Weights of a small transformer language model.
Size: 12 layers, MLP 512 SwiGLU.
Training: a variant of Muon for these matrices, 11939 steps.
MLP neurons of a small language model. Each row is named by its layer, matrix (gate and up: input weights) and neuron, and shows model dimensions 32-127. Each number is 128 + 24 x the weight over its row's rms, rounded and kept within 0 to 255. Numbers have three digits each. A neuron's up and down rows have the sign that makes its largest values positive.
After each neuron's rows, "fires in" lists the words (lower case) most often at its 100 highest values on Wikipedia text that the model never trained on.

L4.gate139:104116114163123157143122147147153105136121129110184126118115086128113096106140085148120129123128185128087110137099149104143137130174092172115165169116146113111167155133152102141123107131148103131119109112170076126136126152136136089106123158144144109122098108156092127145102127124138069118
L4.up139:115106129143139150189136106078123122110093138134147134161133109086132121131113118132099168093150165113112101117121189137136148144132090123132111161137127123134146177147110096148131113138138111175143096126111126103131051149105090102108129138136117110103145098165123169160132135155142097112
fires in: "the"

L7.gate295:161126156148143132125091101145126160129134146099127112119113179147136140143143142088075142096148129121157111136090142132136108160152145143137092183123142127150167117136115119108136150134162123148142122119160112176138104119159185145130103116143076112130138126138158147152146140133126111142
L7.up295:108136118054130104144110130137118161129124111135151138175132120163162156169128137105160131192129129119156080135119060125130157118136129095146114125077132100165158132114111134109149144128107141152104141131081149133164138082137130180086114095138162136128110138160148148139144137113159121104
fires in: "service", "served", "announced", "services", "silver", "serving"

L6.gate40:107146124123108121155111163119097126134158084119137108144137153139121181152166175131161093135114137125132103173113153170105134169122124126127162151145076153127175145121139110112067121143131116180138146148148157126136124136151076138088095158148183154104150102100131124141080145130112108154
L6.up40:139135131077118107130115136117134123149122116092130103147133130087112157118208159142098147119167108122121115144133157139099127148111113144129158147136093135139119174146133168109072103136120146150109079142124168070104135115156099134127109170161117112133195128122121095166087132149083084138
fires in: "at"

L2.gate426:103094122118103166151169113104156072127126125120139097121144106111152109135150143120140103112158107086110093133130152094145139177133149211147150128128148131120102111140121089175146101118125120158113122110120132082103119178098120184136118122117094174110142134137123112112128124144094125127
L2.up426:093139155147084139107127143115185112112139144120150102126159129125081087132113098104135096123119102134127155114177120113155142135129105115106131135098183148148113136127115151143096145126176115136137119164140097129129125145076118139149115132144140134082140094150127137118126142135114135129
fires in: "the"

L7.gate31:100116177118163106103119161127130149145111109122128107146125138177113146074101145138159108102128135066120121103124105125113071152140142120189187152149153123109141121130123109117129128120111127110138128105108144112120134134123095120124122148136153101094130116122148147101119141118072125149
L7.up31:129125137145130110102147148167105121149130105127149148150101146149112175143151141121117116112141151084102161150170106105149142125133124170136129103124146145128124130133161139133142089138139143169154125102123125110133122117171139106143148144115143125089124119123112170168110120092145065161
fires in: "but", "built", "building", "erebus", "south"

L2.gate240:127120116121121098122136140168107162147139119103108117126119109130167124121140124148119125116127151110129078150130135153113160126152130137099148095118195087102100132127136138127106115105127133120117123108152096171147149099125144162094145141154118146105106134140164142123142108130136140153
L2.up240:088105148145095100148155099107078132113141103124088146133127125125145103135148116137136136148119140107133098081164105118121152110120120125143147121097103090124109159134141063134146083121131082126118118150127139160115154113138118173130104135112156099145084165155118109123158077146155107107
fires in: "as", "has", "texas"

L6.gate32:127144139175126129097158096147130142111185123097135132139095151121145087154084135134119127111100155097114104102101120140145126093164110138193131131097132139091077133133126078142113197129105127079128128110110116162101128154138152115122124102158111145124137111166136131179160124096150096150
L6.up32:143147124187133092121160143111111172112110097088114119171118127132166111083125119165130144147128146122150090171070167105073126131158141119139108115114106092109105134117131109113121166084131113127122110136104182092120113140113094128122115142139131134160121157140056124103101115096090119085
fires in: "season", "team", "teams", "seers", "seat"

L7.gate299:139117113112093091114115142087192089124105095106135126125111114103114094159127172146124141135142181128121118131146126153118144146107124118120134048148087163133177124083158123134155157119125167103133139118116121145100122171135105112098130137140122122156119082149132089112117133082140109127
L7.up299:130185118185161087141193119132146141114133158119111114155126123139126152132161131156101143117115125169128117130142096155109119131147104164070131095141117123169134132120148187153158114172104121118116150155133160130149144112128077163116133118171094102117078114112107133107149160100177092098
fires in: "can", "would", "will", "may", "like"

L2.gate477:147130140127154118127107130132134137082125163141141109164116119122123144136083145150131113119137114069091091103140121115104172183158112114169190111129131109108112132123111144123146150143106112142110137121129157151085127106117138150118108120155118129105094141111119165131095130125099116145
L2.up477:160089146141103115086129086143183139122091139149113156118110159128100133123121122126115095136081126103081118098146100133119195161143158157132159154128129116099139130120148142074107139091123109121124151122164139099078141115110114152139131089101154121150119086107092125113124151134155120112
fires in: "but", "built", "debut", "building", "distribution"

L6.gate396:119157147151144071122146094131153107091113138090134141161112123127093109179174116114144103142112148148085138186138103105142121140130132114131126167114187141100180132100112150093141160148108139144099128120133126128119123142120151115124142154139100063110124104102147159137132152117139113121
L6.up396:131090091169139132157147147110121146091140114113143143116145131132134159129122068140121166118161195115119163097120151173132120113131149081121144105158109095114137108136134097120144105160119089126105098100136113093113144114148107093139128144133144078115130145155123125119135140145108154117
fires in: "of", "website"

L4.gate103:085143148103138115125097151152111174114103108117146120138154083128132109118148151107140130094184104113115115112189142112155145165155142131152186122158131157107106123161130098131130106143113112154158156101098093166135108084092113112156109188150114155162130111155122176135112092154092118174
L4.up103:142148134126148116104069143136148085111147135132121116096126103125136111048150167125122158117122098110121132155187175104124105134116141146127105165149095147113123139155133142149080132128165100147146137168100095109149121108121113123166157119162102159112129135148097094166140112103107139176
fires in: "from"

L4.gate160:145128134129144120075135155128141117112181110146134129140113129150171112127128116118104100119105154171088106142141129122120145136116098182100157164117157162081178117150132115123118150106115144118162149163107077127120128128096128079102118090127115100151175185139133139100155138060131138112
L4.up160:153163111140093111146145123143135109138119093094142148078103122121124111110114165149111166142107163115129129119093117127123137092138080150126137157110148121141124140129156121131134114081138118124148148146079138112150142141135138109118116118142081098113145149138102148152161145130095155101
fires in: "of", "the", "drake", "pts", "ga"

L4.gate136:109132145131151128112128145130147125098098123115102090135090141101121152125115169114101148128132119101103070151115120146138103104139137141161151146138153171149102138139126159145108101130110106160109122127102073124111088130129121131145137107114092115127090139162178154099111134113135124070
L4.up136:101122146147132107119138126112141126160083126129149097157106154126172139140139119161097133133147157148118091173142135166104111153142178175139143138098128153129154106115132137117115110117098136152140155140124077093127146094142133084173176075142160109133112124167117110120135123133133131098
fires in: "new", "championship", "championships", "review"

L2.gate204:106171109171161086149120134153088124116145113136104144177119106133103117107067146158086160117137159122127136115140139114133097108162121127121096120131064098136128191109138157133101125140148088130163121135128196172169107129160139143141192112171101076099104118089139144116109087129115120130
L2.up204:103088134108134126175115113104119165139118152167122091112124132148136115123128155189092148077119114127147112134118102165123113130127114168129134145159170096101091150168118138128098143148117117131099138092139093144112151128130127140140096095124126149118171189193108057113112107164081107081
fires in: "by", "only", "early", "subsequently", "previously"

L6.gate214:154109145147140139109145135134065119148127095136165092148075102118158159112138115162120101109167103129110120089148115149136132136101106102112147060171114071153152141146161112140118122101138111130119092108149104128139157144168097133102141150152142159116131074141094117157143124112085112146
L6.up214:156121138109131165115153149119123091103140124100154141170111105082122117075138120145153123162151101149123128122141119124117106118123146119140137131158112119124165125116130130085126093131138125151179159114095095177117147097129094148163137156132126134119140107113122135079138143182118124095
fires in: "born", "number", "north"

L4.gate171:106125114141126098153188129150085100104103100127157167133112104149138143115143103136115159111122149144153102103080156118154098141154151157136151109133158089102082176134129113111145118093128142128143094100132117163170107141099175121103143136090109129151109118099161122126145097132134161115
L4.up171:100159105100122112141161137137079155128162127097116099131140117133149134142156164132131124094095121098142149146126171120104063134126112140130190161129138134133074113152108115135109076166179106165122093136126091142113127123164125179111123114114173179090167144118090138158163152116130134098
fires in: "with", "as", "by", "for"

L7.gate441:167109138118103172126121101170154132137124061166153125138138108143125147103178134119133098130102138171123179168098121127134098148115115092105144154141090124102099119152111126118133095073144119137113120098153140150124110109155100124117133180131099134131150065149101119134103105111134154193
L7.up441:112143194170138150071121168118149066169118122139155093141150149150148104135138159107122120100152146128096117149136145096167153119114122115137146130121119136110109151126134142114161134143109186162133107116106129116100076093092116115144102156138143139129127116157159143161128128119112145166
fires in: "at"

L7.gate388:143142130113107131167123123100102109119168133097143151124102133140127182095112157167166157086116143128141155132090149111137101147117104099121111115114154095120147120114108095097105110156127106079142144152124140133092139155125122126149176126128117126090068163142108173138134136096140097115
L7.up388:128153100126115155117155127144120122136143125115162138106154136089164097144087124156121071157103112128092136109114137126175125138145109183144131131119159166083149130107115147121125133144144148135135121127093134115132082124138122109139140123111099092091116128097166125141084152097080141108
fires in: "of", "first", "the"

L4.gate264:139112140057110142108160134161126102081098138123109157108125159077086121140135151148092127115077124162172112146143135129098123107133112161109119103175111118126121149149139100125105149111171147120065082120115136125141129079132132114101102097150104122112117119104137109128129148135124117100
L4.up264:175134109118157129099125105132145112116109103114112177140141115119105167138097133087113102128093130158130136159108146105113153129093122142142126124158097145160161087107127126146130157160144110103115108100129130170099104129165119119107113132114114140122097122118125071120123098130082137121
fires in: "his"

L6.gate333:143136115115132125077119107121114127135123116088176147144132167116146131156123137120121099149131102132096113117105082108138104136159137174122148117116134142127128110181098132123155069081174104135063189122124154146165130096115112141140109158118156158132110118116154112117133153125153154123
L6.up333:162132146151148044110158129143093141118118121165151135138088162141124166106108150088142129122145181148099109107131099138125137112155148104104122096116131122166141158133098119152138069116151121115140131143117122134159122110091119130104126127081152151103137125160129121055121139154125127139
fires in: "won", "would", "win", "running", "www", "winner"

L2.gate71:137164167128123134125127132138116158118156146092169118102129164130139123122141114117097144114117128073074093130133146096122111146108096098159180103109136134167113135092121091184078110107110142163136184132138149124101142148118125123159132176123124147120134139172143117134141150133121151147
L2.up71:118112134127129121104158090190137150111142135142167157135179134137123128113123129128132133117089072079090130155139097068115144160123096124094153114118138138161094146134105139183086129129144136150098158139134140111111140185116141115149151128144133140133117141127184112092094150138107138125
fires in: "but", "built", "debut", "building", "distribution", "erebus"

L7.gate100:128103120161123084125109084124150124123135105131121129180130144160129109119141113137150144156111171109108100159153202075088121121136131134171156109107167115089161102135153093126111113145156123104107117128159124162109093123101113158145100140139165144118125147088133113152092110142095099157
L7.up100:155120109114128141116078125141120189127120107075191116129147185135116118104106137123169166089083125111097148104083148136136165104110098139147137138154142110139132135189147140099083159149140140147150118086158096102105124140120163105132140159107138144154172146140094155103140148086086118122
fires in: "time", "british", "title", "times", "substitute"

L6.gate239:131117139115153155119157119147130153116120124111146127137120150151079156116156146106108118098148126117142126129113118156110154140112142080097105120125108127132152152098149104096113131113154055120130112147113139149124134139116165130130123106079109115127118093147125113093104156096105118139
L6.up239:121121156140096171121121127128133051104131143144139123163104146129097168112124140120127113089154143157109141088110088169161159110137055095169127074175139110123146155101109139086105122135140102129141124173103160151139129143148165131126139093145092089130109107153141150137124118153126131119
fires in: "during", "moved", "received", "returned", "remained", "retired"

L4.gate430:097151189134119110126103137147164160131130123116175107143139107120120117101125133116117138129153122124138146139100121084118137118132098190155149189083137133162123149201138117163154120087155126170097161125094141155136126115210094160128126098115164116134121105152135118118145123128138123172
L4.up430:102143145120143080137096149111072160105133156120119103147136156105080115161138123139132156126131124157105141156166161115128091110126094132137120144113157163135118111125141119151110168122108127113118154085117139136114128125125075144157142093126157102148127147150138127110090132115122095153
fires in: "from", "members", "husband", "described", "of", "number"

L4.gate255:136132137135117093171133111147122133137148101122138171138110123133131111155142125150093159129136132106175115110154135110103113109129129168125128102106115120143136141131134128148163093117112145166118146187142141112095146144159091106119141100164113151115131096144125133156149117127131179098
L4.up255:140074096164151115166080145179100099116165126129129111139139130096109145122105108111057118141130123109116111134138115129116109122127168120197097143132084147107120130149136126132147162129139145141130137105119120117145138144145126115143095119136097115084134119139127129100148174132128077085
fires in: "also", "early", "subsequently", "previously", "eventually"

L4.gate174:106113124157138087168091106158130094105099078141143167173114096108171124124125190146148148115174093114140141115100150113103108120168133084111160156135128121126098134094191090122104108148143156187086127099133103145140138120137086150138160111121159100114116151150126140137153113132094120122
L4.up174:166135131125139111132079149156146142114160090074144117167120111120115120140136141130122129121118129152131110120133150077102136128108158096096129141123145091120155121087127135177106132150125109147128119084177128101130067122064119179174137147103132102123125095097123146157095115123141150136
fires in: "from", "against", "for"

L4.gate81:138147143134135166107169105121109152107150124094149156183099113115051134145088144125168131113165116105151125129094140134124063130130091084137100118171145104121150156168088115128157130117087126145110175106153155138119124115094110099130137174144111147098157127142146173138140095132126117133
L4.up81:135079120147123155100144131139138120121133108118128132126135151152130101135112123177151083126112110130138133103086109193152097131153119108101162160123131093152068145127133097115174155132155119131099149133123118123147137135125142138183114102156128119108124125128111150126150169160154119083
fires in: "of"